config.toml
n_layer = 15
d_model = 192
n_head = 3
n_kv_head = 3
head_dim = 64
d_mlp = 512
vocab_size = 4096
activation = "swiglu"
norm = "rmsnorm"
norm_place = "pre"
norm_eps = 1e-06
positions = "rope"
rope_base = 500000.0
rope_fraction = 1.0
qk_norm = false
attn_scale = 0.125
bias = "none"
tie_embeddings = false
parallel_block = false
init = "normal"
init_std_qkv = 0.0361
init_std_o = 0.0
init_std_up = 0.0361
init_std_down = 0.0
optimizer = "muon_variant"
lr = 0.003
beta1 = 0.95
weight_decay = 0.17
lr_head = 0.00819
grad_clip = 2.0
warmup_steps = 200
schedule = "wsd"
decay_fraction = 0.886
decay_shape = "exp"
final_lr_fraction = 0.0
batch_tokens = 65536
seq_len = 1024
doc_mask = true
train_tokens = 218200000
steps = 3330
dataset = "wikipedia_en"
MLP neurons of a small language model. Each row is named by its layer, matrix (gate and up: input weights; down: output weights) and neuron, and shows model dimensions 32-127. Each number is 128 + 24 x the weight over its row's rms, rounded and kept within 0 to 255. A neuron's up and down rows have the sign that makes its largest values positive.
After each neuron's rows, "fires on" lists the tokens most often at its 100 highest values on Wikipedia text that the model never trained on. A number after a token or word is its count.

L8.gate332 [124 139 155 129 110  91 137 127 110 110 165 134 142 121 121 128  78  93 115  60 132 143 140 128 116 110  91 120  52 126 142 121 125 123 108 143 137 123 142 125  94 115 114  94 151 127 159 161 146 152 129 101 135 156 122 141 143  72 164  99 147  47 142  87 132  87 133 146 129 168  67 106  96  76 149 124 104 156  90 121 155 130 161 162 122 110 125 132  99 108  94 139 134 159 127 149]
L8.up332 [125 144 125  91 133  95 132 139 129 152 149 146 136 155 165 121 144  81 107 111  68 150 109 126 152 110 104 118 120 194 129 114 108 119 166  97 149 145 166 139 103 113 105 124 133 166  95 130  93 139 122 114  95 163 122 129 166 104 134 124 124 100  80 100 165 126 150 167  68 103 129 153 107 107 155 133  88 133 130 106 133  97 128 141 156 111 173 125 129 133 141 127 135 137 156 139]
L8.down332 [124 177 146 129 162  69 144  96 102  77 154  88 111 128 144 139 131 117 177 155 126 134 159 155 104 104 143 114 128 104 112 131  94  80 145 129 146 119 105 120 128 156 156  89 158 118 107  69 121 123 115 144 127 104 136 130 112 149 157 125 104 174 102 136 134  52 147  97 157 108 122 125 121 121 119 142  82 105 151 132 110 132 155 111 149 138 114 128 124  97  95 102 128 115 114 155]
fires on: "om" 15, "n" 12, "am" 9, "hem" 7, " | " 7, "al" 5

L2.gate219 [ 85  89 149 138 138 144 101 133 158 147 128 157 117  99 130 155 124 135 173 104 119 132  86 117 167 132 128 114 144  63 118  94  78 147 132 149  81 130 140 165  95 169 125 133 166 123 124 123 166 137 136  80  93 159 161 121 105  96 151 145  83  91 128  92 128  85 109 141 149 134 142 119 116  99 111 158 156 138 147 150 148  85 118 127  87  88  77 120  87 116 152  97 162 162 191 107]
L2.up219 [100 130 112 115 133 147  96 123 149 122 134 122 137 118 129 151 120 143 112 125 168 125 125 100 167  59 142 138 117 108 134 110 113 179 132 103  75 142 128 111 111 173 145  82 122 144 131 148 140 115 116 131  81 123 117 152  86  99 111 108 127  93  95 130 116  96 127 132  73 150 159 105 119 116 130 147 115 147 110 110 114 147 104 140 121 116 165 141 107 112 143 154 139 104 147 132]
L2.down219 [165 101 167  96 134 120 112 162 137 186  97 126 113 145 114 106  97 109 150 125 119 124 133 158  66 154 113 130 118 157 154 147 129  89 112 152 202  96 115 107  91 115 133 150 133 147 132 136 112 137 105 109 147 140 107 128  95 152 118 138 117 129 112  98 107 152 148  98 152 154 121 109 106 138 115  99  86 111 136 137 112 152 142 114 115 101 129 154 172 112 123 168 154 125  99 117]
fires on: "i" 20, "ft" 13, "us" 10, "u" 7, "r" 5, "ir" 5

L2.gate329 [126 112 156 137 128 106 129  95 115 125 123  83 131 146 131 132 144 141 160 132 113 110 169 130 146 141 135 122 115 121 139  99 153 126 124 111 109 163 131 148 136  72 154 129 137 146 149  97 114 121 134 144 135 107 166 164 175 118 166 114 151 131 145 134  91 140 137  79 133 159 128 136 110  86  92 122 136 120 117 143 157 147 123 149 106 154 145 186 165 106 175 125 128 105 141 138]
L2.up329 [151 125 144 134  91 142 165 166 109 117 154 160 157 144  93 128 116 122  83 174 124 147 160 141  93 106 155 130  81 108 121 149 148 129 162 119 121 130 115 123 147 161 118 105 125 138 121 176 108 139 110 142 129 125 120 123  84 132 122 127 139 103  74 135 132 127 106 143 114 121 127 136 127  95 180 148 129 126  92 155 166 125 120 115 118 137 157 109 106 122 146 134 142 143 170  90]
L2.down329 [133 141 129 163 113 182 122  94 151 126 130 135 120 109 165  79  79 179 141 113 121 109 163 118 143 114 125 152 118 110 119 119 113 144 164 135 142  88 106  99 125 140 125 129 127 114 156 129 151  98 133 113 139 135 125 123 143 147 151 131 161 104 104 126 112 117 145  88  69 150 107 112 158 122 126 136 102 151 132  98 134 121 105 122 155 116 132  84 110 121 134 125 152 138 167 180]
fires on: "od" 89, "ik" 4

L3.gate374 [111 120 122 136 113 123 111  77 168 112 137 128 124  77 140 108 158  80 110 149  96 143 109 113 134 129 156 146 138 114 154 176 107 115 126 121 154 121 125  81 150  94 126 160 145 139 143 110 138 130 118 141 155 133 148 115 125 112 138 160 130 138 132 183 143 158 175  93 128 147 131 114 161 135 132 111 130 139 133 143 151 127 146 101 147 159 130  85 161  83  84 157 130 139 141 109]
L3.up374 [129 160 114 155 126 134 114 126 142  97 129 125 118 130 144  78 113  79 100 122 112 170 101 148 131 151 134 153 187 116 145 146 142  89 169  82 151 135 127  97 145  95 117 161 147 129 137 156 170 123 130 142 184 133 130 140 122 105 171 152 177 150 111 120 121 141 135 114 125 108  94 129 117 115 118  90 141 117 125 131 126 130 129 105 134 140 137 106 137 115  79 154 158 135 162 113]
L3.down374 [112 104 176 134 158  84 119  89 167  95 108 113 119 148 120  80 125  98 108 122 148  90 134 108 126 108 117 105 168 115 161 118 110  99 134 125 124 119 114  88 159 120 105 200 128 139 140 189 107 108 125  92 158 169 152 162 133 154 131  99 141 174 126 166 162 134 125 128 102 147 113 114 120 142 126 141 111 106 123  96  79 121 131 151 106 126 165  98 121 126 146  85 165 101 141  81]
fires on: " trans" 38, " '" 24, " Trans" 13, " des" 10, "os" 4

L5.gate96 [ 95 122 101 126 118 116 104 102 119 132 145 109 152 131 109 121 124 145 190 129 122 168 116 135 135 107  80 117 153  97 120  96 165 102 129 169 133 117 108  80 161 108 114 122 153 107 136  85 106 157 128 125 133 110 123 148 136 149 136  98 116 124 125  88  80 122 130 117 134 165 120  73 114 123 142 150 143 136 106  88 118 127  90 131 114 171 103 160 167 134 131 144 136  90 122 122]
L5.up96 [ 91 127 122 131  77 134 167 133 133 113 119 118 142 100 121 145 133 148 102 135 140 184 143 147 102 116 146  86 164 109  89 107 133 113 133 147 184 108 119  76 159  87 139  85 122 107 146 132  98 103 141 134 113 153 107  80 124 109 143 122  98 106 135 113 137 122 120 120 132 143 115  65 104  87 131 128 128 100 130 127 102 165  93 118 135 171 145  99 122 149  89 155 126 127 161 147]
L5.down96 [ 89 119  82 119  91 113 146 147 191 114 122 120 142 109  89  93 136 138 157 101 106 108 144 102 127 134 150 150 157 113 121 109 112 112 125 188 151 112 116 106 122 113 106 115 148 127 129  66 127 125 126 138  93 132 109 106 131 171  94 101 123 109 104 165 152 129 104 109 151 128  81  90 107 149 136 158 158 117 100 116 105 144  93 141 129 120 159 104  87 143 130 124 129 127 151 111]
fires on: "and" 42, "or" 32, "for" 7, "od" 5, "op" 5

L2.gate346 [122 105  76 106 113 125  81 131 111 145  86 160 162 128  96 134 144 137 136 135 167 117  84 114 158 145 147 155 151 141 149 132  83 138  91 122 108 155 136 116 172 143 123 153 154 155 123  85 152 124 110 147 132 153 162 157 109 129 170 147 152 125 140 129 130 124  85 145 119 161 169 161 129 151 141 131 114 121 124 144 131 117 128 129 141 107 125 103 115 106 116 130 103  96  99 116]
L2.up346 [120  89 112 107 128 127 129 160 127 106  88 118 151 128 135 140 170 127 125 125 141 143 104 103 100 180 146 197 131 109 112 129  77  95 146 120 162 142 147 115 119 115 144  70 162 129 124 110 113 123 126 143 126 141 151 166 156 167 131 146 163  88 106 129 122 140 151 129 104 133 140 132 117 146 136  83  68 139 129 109 128  99 114  87 109 150 167  83 129 140  97 112  85  61 103 126]
L2.down346 [ 86  99 133 180 105 125 129 135 119 136 120 140 151 129 110 160 129 142 145 136 152 116 101 103 132 172 126 144 137 103 148 122 133 108  96 109 172 117 184 102 125 113 131 142 151 187 131  92 135  81 105 134 138 166 170 173 127 101 137 129 170 133 104 138 116  99 106 164 113 135 176  89 136 142 138 142  95 173 121  95 109  90 123 126 111 130 121 106 146 132 123 146 114  78  92 128]
fires on: "ation" 52, "ission" 12, "ification" 9, "ization" 7, "ion" 6, "ention" 4

L4.gate171 [171 104 100 114 141 121 134 151 125 127 140  96 164 136 167  95 146 121 115 113 159 117 146 140  92 129  67 108  65 137 152 140 143 126 121 137 149 115 110 124 148 109 137 164 172 152 129 182 160 121 142 122 114 117 145  97 142 131 138 126 121 109 110  95  99 114 118 108  79 154  61 149 127 148 158 140 129  77 142 154  94 140 126 137 140 101 139 113 118 103 157 127 162 127 123  94]
L4.up171 [161 137 129 112 152 102 149 140 150 123 117  95 109 177 106 145 140  95 100  83 118 132 119  92 106 168  92 119  87 118 169 160 142 117 148 144 115 141 112 124  81  86 155 147 118 102 108 177 138 110 149 131 170 152 170 126 126 111 138 110 132 172 137 185  87 110 131 118 130 115 103 103 161 137 137 184 102 107 125 154 141 140 126 159 134  85 172 123 106 150 186 151 174 140 129 100]
L4.down171 [127 144 142 114 147 169  96 135 125 133 115 114 112 146 143 120  96 152 113  85 110 124 126 147  76 123 123 149 127 117 149 166 110  84 130 116 135 118 115  91 123 135 154 121  37 165 115  68  96 107 130 154 157 106 170 130  82 151 130 111 108 146  86 137 127 101 171 113 116  99 125 121 102 107 118 136 121 153 127 130 143  99 114 160 110 188 158 120 167  95 144 107 161 130 146 130]
fires on: " | \"" 26, " \"" 24, ": \"" 5, " as \"" 5, " | E" 4, "pisode" 4

L2.gate355 [122 134 169 119 122 114 124 179 116 139 119 145 138  58 110 134 129 148 156 116 120 138  67 128 113 143 160 135  89  97 117 121 170 153 118 147 153  99 142 139 153 157 111 117 150 167 118 126 140 118 117 103 144 116 141 130 148 132 163  96 149 131 162 116  98 116 138 153  70 172  99  80 147 108 157 150 145 140 124 150 133  79 124 147  94 117 107 126 116 124 133 166 107 132 143 116]
L2.up355 [151 176 116 138 124 135 161 173 129 107 140 128 111  97 119 148 164 160 121 118 116 122  89 113 103 168 150 134  79 104 115 122 160 127 139 154 154  83 114 102 138 109  86 137 127 154  90 153 151  97 100 127 141 122 125 140 149 132 172  79 125 116 141 143 105 101 143 144  84 166 122 113 147 107 106 151 162 140 141 197  98 114 152 157 121  86 112 137 113 170 129 107 135 152 119 135]
L2.down355 [131 144 151 161 116 102 130 207 155 143 124 107 122 140 109 141  77 118 131 134 138 110 122 103  97 116 157 141 161  66 169 145 118 109 129 162 147 128 109 128 119  65 163 123 102 147 115 106 162 101 137 102 144 100 150 135 132 125 113  98 161 134 105 107 135 135 167 149  90 116  89 138 131 112 114 130 125 114 111 102  98 117 148 134 103 140 150 151 162 147 128 157 147 130 109  98]
fires on: " | \"" 38, ": \"" 16, "e" 7, "ae" 6, " \"The" 6, " \"" 6

L12.gate437 [137 134 108 169 128 188 132 125 129 119 122 150 110 136 107  90 126 144 126 100 115 114  92 129 124 114 116 105 131 142 114 124 135 151 117 123  93 166 129 135 139 116  98 123  87 155 107 164 128 134 138 112 102 122 166 110 121  86 130  86 143 111 122 110 105 134 117 131 144 141 157 103 118 129 115 138 132 115 147  81 104  82 149 143  91  95  95  98 150 127 116 143 117 103 162 131]
L12.up437 [103 106 139 168 128 104 115 145 133 138  78 118 157  62 127 141 145 148 116 164 127 150 124 128  95 111 145 138 110 161 133 149 122 132 130 150 134 154 181 130 109 103 118 159  95 154 124 171 124 165 145 121 127  76 173 112  78 132 124  89 153 139 122 154 196 136 115 138 135 122 132 119 130 156 162 139 139 130 129 120 147 116 116 106 136 137 115 114 134 115 156 135 138 146 149 116]
L12.down437 [125 120 119 145 134 124 120 115 132 136 117 158 113 160 133 102 121 130 151 120 126 101  96 157 127 111 127 124 148 156 101  77 103 146 110 105 162 169 128 132 139 127 119 129 138 143 128 131 138 131 152 101 131 115 155 129 111 122  95 110 187 111 117  85 116 122 129 164 131 124 116 136 130 155 156 122  97 113 117 113  99  35 137 108  98  84  74 150 169 109  96 108 130 121 169 165]
fires on: " |" 73, "-" 25

L2.gate132 [133 117  88 107 157  87 142 121 109 141 159 137 124 137 162 202 152  93 160 137 137 138 106 106 140 169 126 116 118 139 118 147 104 151 168 144 174 140 137 101 103  89 118 107 148 136 134 161 122  95 136  81 153  79 101 115 181 137 120  86 157 181 108 103 146 135 117  80 137 133 114 165 154 118 158  85 130 139 183 138 118  68 136 120 108 118  97 137  86 124 125  83 104 103 117 137]
L2.up132 [189 106  88 126 135 126 136 136 128 131 112 115 126 130 131 125 108 139  72 155 151 160 123 147 125 128 111 109  84 156 146 123 106  97 143 134 153 133 108  99 168  81 101 144 170 162 114 109 151 115 139 103 151 123 118 164 164 150 130  90 152 159 145 128 151 100  69 143 128 126 117 118 147 148 116 106 136 125 153 121 124 135 143 161 110 104 113 116  74 120 173 105 129 111 155 146]
L2.down132 [127 163 119 169 123 141 147  76  98 143 159 108 160 142 158 164 153  87 160 120 146 123 124 130 138 130 132 179 125 139 125 129 161 137 112 105 128 131 138 120 121 126 140 163 124 131 144 119  91 151 116  87 132 110 109  68  50 150 103 139 129 123 103  82 111 118 143 124 152 148 110 136 127 138 119 100 112  91 110 104 133 135 123 139 137 131 133 100 142 109 112 131 134 144  83 151]
fires on: " [" 24, " &" 15, "est" 6, " never" 6, " (" 5, "i (" 5

L12.gate448 [ 94  88 122 122 143 107  98 156 140 125 134 134 120 133 123 137 114 136 135 134 156 119  92  85 144 108  99 119 165  86 103 120 152 123  70 136 101 111 151 125 150 113 109 146 149 165 127 136 156  95 142 146 156 111 123 138  76 103 112 110 125 118 133  77 142 154 122  98 151 136 112 178 111 113 179 130 114 144 116 110 141 159 131 130 124 145 109  84  83 120 138 122  94 141 124 117]
L12.up448 [100 106 143 172 115 148 105 143 116 145 118 124 155 168 153 124 133  98 162 118 123 126 136 121  88 136 172 160 118 142 126 119 169 147  74 144 184 119 151 120  93 176  95 118 114 121 127 123 172 107 114 149 132 123 118 113 144 156 150 140 162 167 106 133 201  65 137  92 149 149 118 139 157 142 158 132 148 146 109 122  98 141 102 124  91 126 124 129  83 137 127 124 111 161 130 128]
L12.down448 [115 118 166 138 145  87 121 141 122 148 125 135 129 125  98 157 140 104 122 100 124 120 136 135 121 114 187 131 138 111 100 131 126 165 155 160 127 154 168 130 142 138 134 100  87 127 145 123 184  89 140  90 126 108 139 142 166 166 115 140 114 139 138 131 149  98  75 170 158 141 126 107 121 172 192 172 127 123 138 117 135 129 157 120  60 136 128 152 121 115 124 148 152 154  88  85]
fires on: "," 59, "." 21, "-" 6, " |  |  | " 5

L10.gate149 [118 104 113 183 138 151 105 150 153 130  81 115 131  83 113 139 180 123 104 112 129 152 123 116  85  92 112 128 179 142 131 149  97 116  91 138  99 182 132 145 148 108 100 144  87 160 163 143 159 126 131 154 107 104 174 138 134 103 165 111 118 132 105 126 105 114  99 135 135 102 160 134 113 147 118  95 143 134 138 180 151 116 149 105 111 130 146  97 114 140  96 121 125 140 158 138]
L10.up149 [168 106 105 151 164 150  81 126 119 129 118 155  90 177 139 101 132 130 142 128 155 118 125  98 162 113 133  88  93 126 119 168 115 139  67 145 140 120 111 166 107 142 125 134 152 151 128 118 149 128 122 116 130 156  84  79 145 142 131 134 135 117 126 111 141 121 160 113 114 154 169  71 151 163 145 165 157 115 147 110 105 111 131 112 105 103 109 105 130 124 144 134 149 154 126 117]
L10.down149 [100 122 118 141 139 119 138 153 128  76 140 148 119 153 153 117 163 118 124 106 103 118 138 196 113 120 136 147 155 131 118 124 128 139 104 149  98 166 143 124 131 127  99 151 118 165 184 116 160 119 127 114 144 132 132 156 115  95 122 126 151 110 136 126 141 152 103 152 130 147 150 131 134  96  93 140 127 134 139 106  98 129 129 139 116 123 104 115 175 106 126 141 159 101 152 143]
fires on: "," 70, " |" 29

L10.gate17 [146 116 112 142 133 101 149 107 182 126 106 119 147 101 145 100 132 158 142 128 109 114 117 142  64  85 149 103 137  84 100 123 104 140 125 119 101 147  98 144 139  99 111  93 130 111 153 112 137 132 147  80 138 146 120 107 121 132 173 157  85 105 164 140  70  91 140 131  98 164 136 132 148 136 113 143  73 105 118 121 134 127 122  84 158 111 113 137 113 120 112 129 123 125 140 134]
L10.up17 [134 136 125 121 102  96 106 141 149 119 105 139 158 137 154 102 128 111 125  96  75  59 136 114 115 102 168 100 148 109 125 134 121 174 191 137 142 113 130 144 132 161 169 141 134 173 102 130 138 119 122 121 126 117 104 118 116 102 147 127 115 127 138 112 125 147 104 151 120 140 151  95 134 152 123 154 100  76 165 147 121 147  94 133 150  88 119 153 115  92 131 116 146 186 145 137]
L10.down17 [119 108 120 133 114 125 145  93 124  97 126 116 164 126 175 154 122 182 117 113 136 123 106 137 143 135 114 116 145 148 135 160 175 116 163 106 115 152 133 137 180 140 130 183 119 124 170 107 161 133 118 119 125 135 157 166 172 168  99 180 123 143 129 148 136 144 117 147  90 126 147 125 117 110 130 162 135 121  90 138 152  44 117 154  99 133 129 131 145 120 129 110 139 105 131 149]
fires on: "/" 22, " b" 17, "arl" 12

L11.gate137 [123 114  91  98  82 132 148 132 145 152 116 134 103 139 121 116 134 114  69 126 115 151 138 100 122 158 134 117 151 131 122 116 172 104 105 123  79 118 116 141 100 149 132 144 125 126 133 136  71 116  92 117 117 103 125 141  86 150 147 159 141 117 144  84  79 114 118 147  87 136 117 122 213 121 138  93 112  91 140 139 147 131 160 147 157 117 142 119 133 138 103 173 138 121 151 139]
L11.up137 [125 145 138 105 113 116  63 120 122 106  85 109 147 124 101 132 124 149 144 148 118 101 165  89 124 162 159 139 140 146 191 138 145 120 149  97 114 152 133 132 122 142 117 129  89 159 160 105 141  99 132 119 147 148 192 159 122  92 122 158 112  98 108 165 100 109 164 129  86 169 144 143 103 148 118 148 103  97 113 101 135 119 147 155 131 113 143 120  94 108 106 108 134 121  96 136]
L11.down137 [123 147 110 144 103 163  98 140 139 103  74 106 106 112 157 127 119 158 125 128 102 113 130 135 149 115 119 126 145 114 143 141 120 122 195 144 147 108 111 127 130 183 142  91 118 121 143  86 136 126 110 133 179 175 109 137 137 143 130 155 118 121 121 142  94 138 132 138 117  82 156  72 108 137 146 114  94 104 153 133 146  82 110 132  66 157 125 149 125 151 134 130 157 140 168  66]
fires on: " b" 79, " the b" 7, " al" 4

L4.gate273 [135 147 136  78 196 179 160 103 131 165 143 145  86 123 152 169 147 101  90 125 109  86 167 123 122 128 133 137 116 136  91  77 136 152 146 146 109 121 118 109 140 179 110 178 150 103 141 136 111 159 147 111 125 122 133 114 133 139 173 114 155  93 147 150 133 115 121 101 161 145  99 107 170 150 126 125 101 138 136 115  94 144 135 131 120 169 139 111 166 140  95 135 172 152 144 131]
L4.up273 [136 176 134 144  88 158 133 120 122 120  97 103 113  98 150 105 175 128 119 149 112 146 133 153 119 133 127 128 112 154  92 101 140 115 153 133 136 106 117 110 135 103 125  97 106 147 142 102 149 131 125 119 157 157 117  93 122 129 125 134 135 120 146 140  90  82 142 142 171 138 113 101 138 188 109 132 127 129 156  85 110 153 156 158 145 129 159  88 113 182 102  91 111 114 109 145]
L4.down273 [140 156 113 118 132 141 145 138 124 139 147 100  94 120 188 110 128 101  99 120 100 146 129 151  90 144 148 164 126 138 131 112 137 162 107 136 157 147 132 109 125 121 107 126 114 130 121 132 135 116 107 133 145 161 108  96 140 125 155 112 122  60 146 178 146  85 136 136 137 107 134 123 139 130 127 138 133 142 131 115 123 160 114 133  99 163 119 103 163 125 155 147 141 148 147 118]
fires on: " and" 35, "G" 16, " G" 8, "-h" 5, " or" 5, " dr" 4

L4.gate505 [146 132  89 134 155 108 136 133 125 114  74 121 101 163 142  83 180 118 127 107 118  69 171 126 111 120 123  85 118  98 176 135 108 119 127 121 112 152  95  99 135 110 134 163 137 104 177 134 143 132 105 128 113 120 154 138 152  99 123 131 115 135  94 146 126 160 136 146 111 125 167 117 167 119 147 102 124 141  95 173 135 136 134  96 153 126 127 154 127  98  86 150 113 119  95 138]
L4.up505 [112 129 106 182 135  84 121 130 167 141 165 120 100 115 164 110 125 122 138 141 159  95 129 123 148 171 126 171 130 127 147 119 101 181 109 133 141 119 132 164 145 147 116 175 125 148  86 146 134 112  94 126 130 145 103 155 107 112 129 107 120 135 158  92  92 147 146 139 120 175  83 165 115 140 126 107 123  95  94 102 162 133 147 135 116 132 136 152 127  95 147 115 117 111 164 122]
L4.down505 [128 131 112 128 123 100 117 100 126 151 151 119 102 115 124 145 150 116 113 140 128 127 135 120 116 132 134 136 116 129 110  91 135 129 121 157 158 147 100 119 173 181  97 135 131 164 170 132  98 166 145 127 116 119 105 123 143  89 181 106  85 178 144 178 131 157 112 174 154 161 141 129 173 103 137 149 117 103 117 122 102 101  91 149  80 111 168 112 132 103 109  98 101 114 179 131]
fires on: " ob" 18, " trans" 14, " dist" 13, " Ob" 11, " Trans" 9

L3.gate45 [149 121  80  89 122 137 135 144  81 127 149 105 151 101 142 152  74 179 153 169 145 107 138 116 153 104  93 143 143 164 132 138 130 122 163 163 111  93 160 151 102 138 109 128 140 111 111 145 121 139 135  72 118 128 111 141 132 144 128  88 163 181 144 106  88 129 154 153 148 101 103 159  85  77 107 154 153 139  92 124 101 112 109 131 120 130 153 150 152 155 125 142 136 114 147 162]
L3.up45 [119 118  97 117  99 115 132 138 130 131 156 152 127 125 165 125  83 162 161 117 138 120 151 138 135 112 132 153 145 156  99 116 123 154 132 126 119 111 157 140  93 137  88  99 149 108 162 133 116 176 149 119 133 125 157 181 142 121 137 117 126 129 157 114 129 125 184 155 150 117 129 153 106 115 142 184 170 131  99 143  98 151  99 127 132 103 152 137 141 146 139 131 163 131 163 143]
L3.down45 [112 130 121 140  96 110 143 158 124 153 152  99 142 114 117 125  88 108 131 125 163 119 117 143 116 141 108 150 111  93 100 170 135 150 113 109 155 143 169  96 106 102  98  96 105 102 146 138 166 121 138  88 141 160 143 156 128 135 141 134 137  99 131 106 123 134 157 118 131 118 127 162 100 120 191 119 154 118 118 134 115 150 152 108 101 107 139 133 163 127 166 142 138 129 107  92]
fires on: " pr" 30, " qu" 25, " Qu" 17, "pr" 9, " Pr" 8, " public" 4

L10.gate467 [113 122 118 147 113 124 137 140 131 115  65 147 135 143 139 114  82 120  97 114 126 102 126 166 117 125 132 124 137 156 106 119 128 145 139  94 110 114 125 131 154 126  92 118 155 104 135 151 131 100 153 150 130 127 100  95 130 168 164 139  92 149 125 107 126 152 125 121 127 108 136 150 147 138  77 119 130 130 137 133 161 171 113  87 150 120 111 146  79 147 117 107 101 147 201 129]
L10.up467 [109 147 161 127 133 106 174 117 130 158 130 138 172 139 116  98 138 132 115 131  99 110 155 145 106 112 126  96 118 139 115 137 167  98 177 122 147 123 127 150 182 158  90 115 142 153 165 117 118 129 143 123 136 119  97 164 121 141 184 147 118 159 133 120 158  92 118 122 108  89  83 121 115 135  67 127 122 125 118 142 159 141 167 129 121  99 106 113 161 154  92  81 115 125 117 143]
L10.down467 [117 158 122  92 175 126 160 106 132 157 132  95 152 126 112 148 153 123 154  81 194 135 161 123  98 104 100 113 123 144 124 120 130 118 145 128 120 151 124 132 121 158 111 180  95 177 114 137  87 133 129 144 160 123 140 133 136 127 128 117 117 143 133 121 126 121 135 108 119 100 150 153 118 113 123 142 142 151 152 105 136 102  93 158 107  99 123 128 141 167  94  81 154 112 187 129]
fires on: "a" 27, "ord" 12, "ab" 6, "as" 6, "ice" 4

L3.gate61 [110 179 128 123 106 153 146  79 128 156 151 101 139 166  90 116 122 107 156 118 139 109 152 122 127 141 126 165 116 106 143 123  99 134  87 134 137 163 152  95 124 138 144 114 169 163 147 106 149 161 106 137 152 169 153 142 174  93 145 104 159 139  85 155 122 139 140 121 125 123 110 164 140 100 114  94  90 130 122 134 173 105 167 143 203 155 104 107 130  99 132 109 117 151 136 120]
L3.up61 [102 111 110  90 110 151 102 130 118 131 100 107 139 141 113 140 167  93 172 135 200 185 105  99 160 153 130 129 135  90 120 108 101 111  79 114  93 123 118 137 141 122 132  92 126 146 152 123 119  85 125 108 120 114 155 124 167 182 133 109 126  99 169  93 167 108 145 133 152 124 137 123  97 107  97 123 107 126 121  86  99 110 114 135 141 144 136 116  76 106 122 128 160 124  93 126]
L3.down61 [156 141 113 138 163  91 156 145  93 131 117 120 118 108 149 129 101  93 115 153 130  96 118 105  73 144 109 131 158 128 161 153 133 109 131 139 103 117 197 136 110 110 110 149 173 118  81 138 144 133  78 157 140 164 147 150 101 169 136 135 132  57  89 172  86 134 142 129 129 153 123 178 133 154 140 142 105 146 118 144 146 112 142 130  88 140 130 130 170 143 111 158 122 118  71  96]
fires on: "ation" 38, "ity" 17, "ization" 10, "ification" 5, "ized" 5

L3.gate152 [127 143 120 116  86 117 109 120 121 109 120 152 161  83  99 177 121  98 125 152 118 137 122 123 135 113 122 128  99  65 138 125 110 119  99 103 133 151 132 139 174 182 151 141 159 126 144 151 152 204 141  92 100 147 132 135 139 140 149 127 114 111 125  92 154 119  98 166 133 115 108 108 119 146 107 123  89 131 145 147 116 105 152 136 200 116 130 193 132 112 152  82 130 180 110 154]
L3.up152 [144 161  99 151 107 101 138 134 107 147 117 131  98 109 118 124 144 156 142 184 137  95 101 172 124 123 115  89 122  90 136 107  92 163 104  96 111 123 155 103 159 183 169 127 149 153 175 132 120 129  92  93 156 141 134 124 111 132 151 125  91  97 156 110 129 142  98 127 140 150 158  98 105 139 152 137 115 100 109  92  95 107 155 135 142 131  99 143 144 120 132  87  96 129 143 132]
L3.down152 [155 128  97 172 129 170 135 125 117 124  99 191 118 125 130 104  86 141 146 136 156 159 133 141 166 126  97 152  98 126 156  96 143 179 112 151 170 100 158 109  95 101  95  72 139 108 105 102 125 135 113 137 175  88 130  94 128 101 114 150 152  99 108 159 136 147 116 138 136 171 158 134 124 127 101 151 180 147  92 112 149 100 136 190  90 139 153 121 153 140 130 112  88  90  91 112]
fires on: "e" 17, "ity" 14, "et" 13, "ation" 13, "elop" 12

L11.gate94 [135 102 103 166 145 146 131 127  80 150 146 114 113 106 115 138 139 113 119 136 101 122 148 102 136 137 119 106 170  92 116 155 102 164 152 177 112 120 120 151 111 128  73 137  97 119 128 110 148 112 113  97 110 134 148  92 112 157 153 114 112 129 129 136 125 124 162 172 168 144 147 130 124 123 125 115  76 147 107 179 132 139 130 133 150 156 122 179 169 153 173 140  90 111 140 128]
L11.up94 [127 128  89 107 159  95  91 105 117 135 121 161 140 143 151 151 122 113 110 120  90  78 120 105 124 155  92 144 113  70  98  97 115 104 133 123 132  94 126 126 138 135 127  94 142  98 103 143 134 135 112 134 126  63 128 146 119 127  85 128 154 118 139 137 112 144 128 130 144 116 159 144 163 140 114 156 139 183  85 120 160 131 132 178 127  82 146 125 116 189  96 150 129 115 137 153]
L11.down94 [102  96 123 172  99 138  80 121 141 145 134 126 144  75 122 148  95 101 101 159 140 121 122 179 108 143  83  92 139 103 149 144 140 131 157 138 127 125 138 157 104 139 126  78  94 152  96 136 163 129 158 146 133 196 177 148 117 115 168 125 149 153 146  97 120  97 142 142 130 167 153 151 158 120 103 135 127 145 129 105 120 199 103 175 142 160 153 134 125 115 118 135 128 126 118 132]
fires on: " pr" 17, "pr" 15, "t" 10, " str" 7, "he" 6, " Pr" 6

L12.gate297 [111 129 123 137  98 166 134 164 152 114 134 152 128 162 133 112 147 151 127 159  99 161 101 117 186 119 166 115 122 162 116 108 156 130 106 177 152 121 140 140 128 143 116 159 130 132 136 131 115 131  64 139 138 117 132 112 153 127 155  97 148  91 114 110  98 113 138 143 139 130 185 117 111 137 123 143 169 150 138 102 117 125 104 169 153 115 137 124 141 149 124 139 103 111 104  85]
L12.up297 [166 177 105 139 123 155 144 158 111 120 144 133 149 146 126 152 153 139  95 139 165 109 133 132 164 129 141 147 153  86 120 115 116  91 118 157 132 140 112 156 150 129 179 121 146 133 142 111 154 151 132 107  93 139 100 122 140 163 119  93 122 150 137 142  93 123 112  74 144 110 172 122 126  93 140 110 140 117 106 114  84 134 128 123 126 182  99 137 151 130  91 128 141  99 102 141]
L12.down297 [144 163 145  93 105 124 123 100 117  81 135 147  94  92 129 138 117  96 127 159 123 170 104 109 107 127 131 138 115 135 130 111 116 119 102 115 145 111 130 111 106 103 139 106 162 158 152 149 163 138 144 161 165 119 115 114 137  79 144 129 159 180 131 131 162 170 107 105 119 153 123 159 169 107 132 119 150 138 116 108 111 163 122 158 111 135 174 135 128 147 135 146 100 121  97 141]
fires on: "g" 18, "or" 14, "ir" 11, " Mor" 11, "em" 9, "if" 7